MLP neurons of a small language model. Each row is named by its layer, matrix (down: output weights) and neuron, and shows model dimensions 48-239. Each number is 128 + 32 x the weight over its row's rms, rounded and kept within 0 to 255. Numbers have three digits each. A neuron's up and down rows have the sign that makes its largest values positive.
Before each neuron's rows, "fires before" lists the tokens most often just after its 100 highest values on Wikipedia text that the model never trained on.

fires before: " ", " ?", " D", " —;"
L2.down170:115086140153206095175166134089162164145129187109139048142139163109077131155105117131170130168117114170112110159100097105109016129153131094117115101153131106218130098186179126116143165131165146076066113092166136168148128118174127121116139123152133138144106120194100176140038150173128193159150125091103144099165098092128100124135079155177127130152121078170093139099103108127156177143147113139165113125127187116164140111093088099096125100113123098105101166123191128131136087135135052149086152087128165109062109134161122122141101162136083111085180149133078104176136104098164148164

fires before: ")", " ", "%"
L8.down167:134130119090054066095181146113111102144090126124120111147151172116164095109155155121115180144136164076111088175139119202059120172167136137115084185134096111106110091116143103132152123108157134095121192133160191121162219133101174160113148107124119164120164121167202148110098159088114176096141156123102128097080151152145094152143154138128113128102135171147113183169151143145107138136111156111128168146158111140130092107106144111080086153184104141172124087095027065150119078102126108105091130106112114131149125113127213120089068089145167160146141123117090160188073075138098052126

fires before: " ", "es"
L9.down239:060156139096088131123091119120122112077169125103130117093132116103121172125120151149148124157113087193167150136139110111133144131079152152117132163070105111172149116115118152109165154171133150120111155114112141169069095089172124133100099127158070115125163075132170160041101080119138094059092144123155098063103150087120100097159158172185184121127157130135116130123151088155120134154179158169147143118189190140067209111090170115100162128151110146197159049140110150160178128160186107130132165116094099151060140090126100100166178123115147162133108147125114096166206158124098120130

fires before: " ", "5"
L6.down306:093126164200134139132136089108095225170106153120194075083105166179144136118143146085116142107126162092115149089144099132113165181092173167100124153136124146150061086133065126123131151117143093140090092122113105159133139128118144169137105164098128150127147135143134128147177161137052169157124204120162120131110178142085132127138108099194174133111105107102141113147134131164119145114117169134127130109100130155082046091084127137090118178123083145105182117095115116116144131056134139121123164131094091149105057073152146170160125131101121147098162177115146089177114069121180110129

fires before: " ", "|", ":"
L10.down25:151099162162186112096131142131138164143165147102145113128164148119103097174150073128190141091108133148133131144032115134101119179093147143106122172202077140137134121137135119158189192172108106148127096140112134134053167137125121080184061160157073115109120138185173147136084155118101133140076129122139140156133100129159144149121115185167124106122133107138094106159089135115113162145103154095096110151131191105111110175139141109175182120189134103153179123151128128190158153144099087153126125113145104194095111117109106139110177155074127179094091179057120079120145100119100082078

fires before: " ", " |"
L7.down27:111149060129144141177096152116112126109154058144164104209148072141140133194183108121085125075111146143095122113104123113115182150171150093085163145126126116143190136135089064153080116139137116122143143138090081179145168111073135206099131141138116068124135089146187128167117083090146099123157175081135084094169134118132143125121108114146115070116063156126101131142139117143108132117105140159090135145143114138112145181146132129080085147101147053161112170093152114130142142176105099144161103223183157159137126072168151165112133113214117111132139059129097145129092071085094133091

fires before: " the", " by", "|", "'s", " Representatives"
L3.down127:151132171125113168191154113097050165112133156147162116149092086133128100124101129161115230140138145112117071135114130082111126183157176105116115159116133139130132140121142135141122120095122152139111145151109124132157151118130096172166123128146137153104113137153115182094081086168103112142098064224090182071122166108134112107190063115130135084055142125163158183139214109133127176137095163120151115146153128121094193112119086109090140162160161121150155094124097131133136170147082141072143121137147075125127128204137096126134114134100196100146109121071151186106155121153158138145

fires before: " ", " UTC"
L4.down298:081135125161078105088132093057155089171115092167090113107183154141144103133141171131071132073179103152096126052142147178137096134174122084142097100172118111158084117156130142159098114107142132122128129163145187129150166137106155153109111196127135098082110152129160148108177057122119149088093141117124140103126091129129144139131120140124187159116111097200197114126151143139124172117181103098120124092167095193102128144117084117159150125077138155181154082164102099119071115107125104087104119197077108146119095147147140120084121095153197154133097149119136081062121112167166153049

fires before: "0", "1", "2", "ective"
L8.down307:117153127148090138134098129121130137118147152122118124115099123127160155087098090118139109150182190103139084092149119117137128142111163138180120182093142174142074125147110109123165088099087207148209088117109152114120084102111153097136191112100129097104107118185069086152059100149111155112153128122071135154127089147126144119120131111116103123179166158118129106157082108179061122095181131095125102094181170111144164064196195152106131158120098078133152143140137143154107098085112136098117230124110158147099145168140178081150122111173095138088088118129147118127125112196152154103

fires before: "0", "9", "6", "2", "8", "5"
L4.down283:086111163106152128175150110060153106157166092124074134118115101139180120068117137083151128110183136108179173132097088110185134188107131118111159168102116157146116156144170098201079128178141134106139143160130096083096154182132129136128069121112144101116081127144046137177132204120157122143168137171145166160118125146088103174098177080149155091098147142119186120144066095153166192183181113137131156093164048131151132107051109118128120131115213141119135128076078093141168104110127119097150075043122081141139072136048120131150097091181102144107118121150173089140150152101071149102

fires before: " ", " |", "–", ","
L4.down196:118185105126123139170147108073179134071086099079117110175137112046185144132075130073148182125143115134096127168108189094133128156105122146146113200110151078199095113129137136137093073134081077140150096133137121120131070114174180130101120143183145127156102132054157130113145089136156193154156096096150108125165131123111078137133093090123153163080153093146084074096073101133106154149149165155097126100151118114177150146171159145155077218116113147110085172108140109132126085164069136175119105161145145130138151132137135174111090096114143064147181129134128111135142103080124088102

fires before: " |", "1", "2", "3", "9"
L10.down187:108170069204052120134122113106099102104180143184108163159083122089098128090144109127100093088096115119120148103124141130080176080139121168134112131114114113127143113169125134102130086103154102141109067129139169095133137094080110136147189157119147102049109093132132179093212116103139095160148102188165148133112127156169156139108090195130158122202077125132107172044159134147148187136134161150190150131179139160156117156136188075070156147111090132110146166067136177122133097065105111110108128110076124066045186140149138122120151154130090137100179118105147144145136130066092149138

fires before: " ", " UTC"
L2.down187:086048143144074112150166096114174127151165127160106124072125149115162124174086130123078104180161140115143113098129152099059133150200186147153088132157111115155120136109135143140095122088132131150206101176076170168151168136110153130146129136091153144178091164104143144132181035108097208121120128116145148104132103137150136121170161092124153095057114106120148116151138160127102124104083193142150120125112136146045153108146163100133179107157145161136156079147073124151106130094132146112179103130082130126108100121149173060118114134125128054186098095106119183105119147132150102151

fires before: " "
L2.down223:126100147125122126126096157132125103173145124126109134114146131113101091130087112170164104125092159117152102086123144135110095178135153149104107106067132127138121167211145107167108147123137122157079127129081188124171137111119175149136127185095061094083138094103083146121161119069117218112093139114097142168187082144136113124150107158132189137093140113138061113129080160153146078116086104078163128119154116101160153108124090154130127162110107145132070193116138175064111144132091156117145076151141108158168072138109139162124200120192135202080172181131064149173116145089127127110

fires before: " ", ","
L13.down199:091177159160143092113091141128144160114138108114114154121102113107221106138127087098120162114154148075084133142130179123094154049119148123140148132136143111148127109156088148117147189113102102125160170122151116087105180112101097122101129127163072072103124187133139148140154161059155061109205149106138117125161126111126072097104058106089127194099128101132150113062113179100107104066134146124177142098111109145080147142174158102079131162142129112112090101114134080106149155149158171120148063123127112113126096183092127135119176112111157133136153088112084131150104158150221114103

fires before: " ", " No"
L9.down32:113115160121146133109131074064124138110107105126144081088155157089085154150169153106129154179113101143089133074115159116146000061115125143166105133139107146190134118157188153145093106083126119143146152074116145089126140087098120140107133153127128175105137100140099155061024127122113159120149133127154145065164091146094108142173137076156117127118166088119143137096118140158155153146137122093190128170114187145097154107109112161118056126179121132123125125092107156076135137105092130136144126162096124134078128184110089145178132140190120179097146146132100165104120133157114081127

fires before: " ", " January", " Succeeded", " ESPN", " Hard"
L4.down91:127108185153188147094171095129112104108147122167152072158145143125126118095110119146124114155134096125072057128110114195105038112138134127156113139171127083158110084118133141115120142153119135176121116087067100081066095143041111128141154116077122115144188105096155159149104126106131136145184162141131123077168119121153114113165160118157116137091124077166130143091127152173157132170108131180143144166152128124111076153128135083092165153122090099136097125153143130138137162160160057122085142115202121115135139208172102166077140142165098055176155110124125101138168124080199139199

fires before: ".", " |", ",", ".\n\n", " to", " and"
L13.down265:150170128106150160106140121164152098116079076131126133183117103141157140140149113097118116096118183139128121114094148129100120131088121131183095145128144068093105080139111117119169154133152126117157125150096093111105129096164135097082103193110112112113138100126072150101097102103188180084100118079155112136169113133125116150114156181109175137167162117123135080160110135190166125149162151158109123123114081086177255105133093080107157130154123121134095099151103164114121105135138124094111137145127119132153113104138096181126091155134106128123090107155124068133157085095152085151

fires before: " the", " ", " his", "read"
L2.down53:095128119148117118155147186144123153131109139145181091140199158159090143107126093187153082097085103112104113096143106142145077120158146114044105119137146139155112046134143133081150138124135177116210160182103077085119090157143135106106064178123109112120152135158070132141105140129105115118163140104192193137087178141131113175126121184165143088184096143147110122062115103147105177116107154144147102179156145032132140106140096121170159115135134146158151161151013110081091145175076115135151143088140174167071100137138099126071160100132116132120123118121118090128204134123127080145

fires before: " "
L6.down247:093156148131149188111112128126133160083114108158125150079187116151082138150135160082131128195142112116126146064138114146163041133121111183103097128074117161139071050175152206149148109196140119113124141119123125125121057149069080097136099160089114178179145127119083132111124125105189140090126146110131142121137109106087168117163147158128112106098137092134052152099156129118103143125138124126160124126138132157102171192127146153165120147117111135118118128072136168110159155153082105164146123168161082150132092171123088126085157151131153155124131125133026129127138122107132137127

fires before: "1", "2", "9", "4"
L10.down82:171133085103049143077138102161154121087154173170155180136127129087107159150112083163093149149159152072112103144109137146109156147118130106183155131137101110160077086088180141106158142127133091154152140127110177135095134155116127110088139147039166086118109167158148153110154088166073192159076102167132167144085111150139170108178127124090104117164072111187186131125104129090074165092115130102109094111129164119127126143088171082062129134084132120160119166183115162106133113091166074101126173129168129089129138157106153150091155114129085177066129151127105109098120126187120125145

fires before: " a", " the", " an", " "
L3.down303:142188157150094122068173123130159118116143151133112169100162144108255126105117142113143113182140176178146104186133104130071086079082127122072122121121153180156167140113102091085129078060165121137117155108151099072110145094100113170102159152174140128122123077160113134079142126063145145141141109060110121110161166102136152113158188171112176155120164069146159152134140122161127118127144118137106138087107153142094110105094162145145092177075064119166039113078119132182135109130121117110152171098163138130159133077092113124185092161121158162142142114147068118118110096107117143079

fires before: " ", " is"
L9.down194:180136129143117155150128128124071151123123130142081145068054150155123072122101109192092173148063130081118141125158163141098172142132122140113172179090139120118122146107096115116138110149079118088159105155127159101170107100119123091129059137129097082146146122176104055089150104077104148118084052152184100165113111125130138134138101058153157182112161140170122093143095120151051084107180127134163112102137132094116164140112103143102120122117151172157210115150155213101123130131149098076092152073126149136139104091199173156117141105162141094119132137129196109131112123183142142123

fires before: " "
L6.down301:080147092094068148116168148106094088162125131136152153178115150141172153162171102136078052062103186155043152112173155091111128093127186157115101112129134070127114149118122137178131170146096123117139187131131113107165143081120131093112128115172053099148099141144128050167095100107126158125094199119111128109145138109118108107140131127113169174129129141177161162140098097165101034145125105113106137167144140117086172090124122124132062068099160156156241091142102128145112113141156103123182118141140153187141149142090093172097104094153106149085137115115117134146166153193068089137

fires before: " ", " (", ")\n\n", "/"
L13.down111:098164081172161134107109115144128160139136132144161145134086127149139137128050093122114149150154174147151114146171177138170129098117087158130130099116099125080128096148127156100164113104095092134128117106125171164108150135100150122094070120102113165109140138142127095131154128123112147072180129129130148116133090147137083082101111093112167147168110086126139072196088116110105116132151143127084116122141079148056250158079154176131105089121152117138206131129056067102135093118222083162160136128083141142175159117149101112100137167163108142135134116054109163077144117132092175080

fires before: "2", "7", "8", "5", "0", "6"
L9.down63:116111152096161116174125116144155090117133117141195144134122093122135147162137103128147088107121128118151100113108120123141082150114166136155112139100159122106175117133147123135133129140147120126098115146095125118128131072109145138088119110089142136189144116098151157073172131153153122113133133107124124082100164147096077157177083089101163137174145130137158175176108080108098191180123109172131130165108165115110143117127141093127179116132101180094113118126068047087138121179133100089141176103117098133125121084117118180146134097107096140151104158215131144122141127111122150088

fires before: " the", " ", " his"
L3.down122:134118176159078140121106148102149123145099165135153107116109069149153128168128159179060065122103131137088142115145070081122136146083151149081157109133086101176148088064083147144078137134143121195156116124131073148115170073092124176116124143109101088148127149156160130161158133096103120171049144149096167146113098182109139111125099099114095109112146182184159143120130119094083163139164131149118142146180177022089090232114187163086135160186121114173095160131125084156131147132103081161088094112198133106101092128142119128121147127151138118101115134083122142167167130114139063121

fires before: "0", "9", "2", "3", "7", "1"
L3.down291:127114132080157139141110171110120159096171136173099158117064132200149166176178098157131078106176132049079131114170144114129129175090167098104116174108146132093107108136101070157085129148089141108071138152130113100135144148107102074129112141095175087165151134142071110181120099130116104146123127127143207150053186143062098162170139143086130148099140110128111130073107051158142132213097165138147148128175146201111138124106132091092144148105156159139148170163081136123143163141148102136056094109144100136084197158132123067130108124137145130127143157186184167119177116144117146157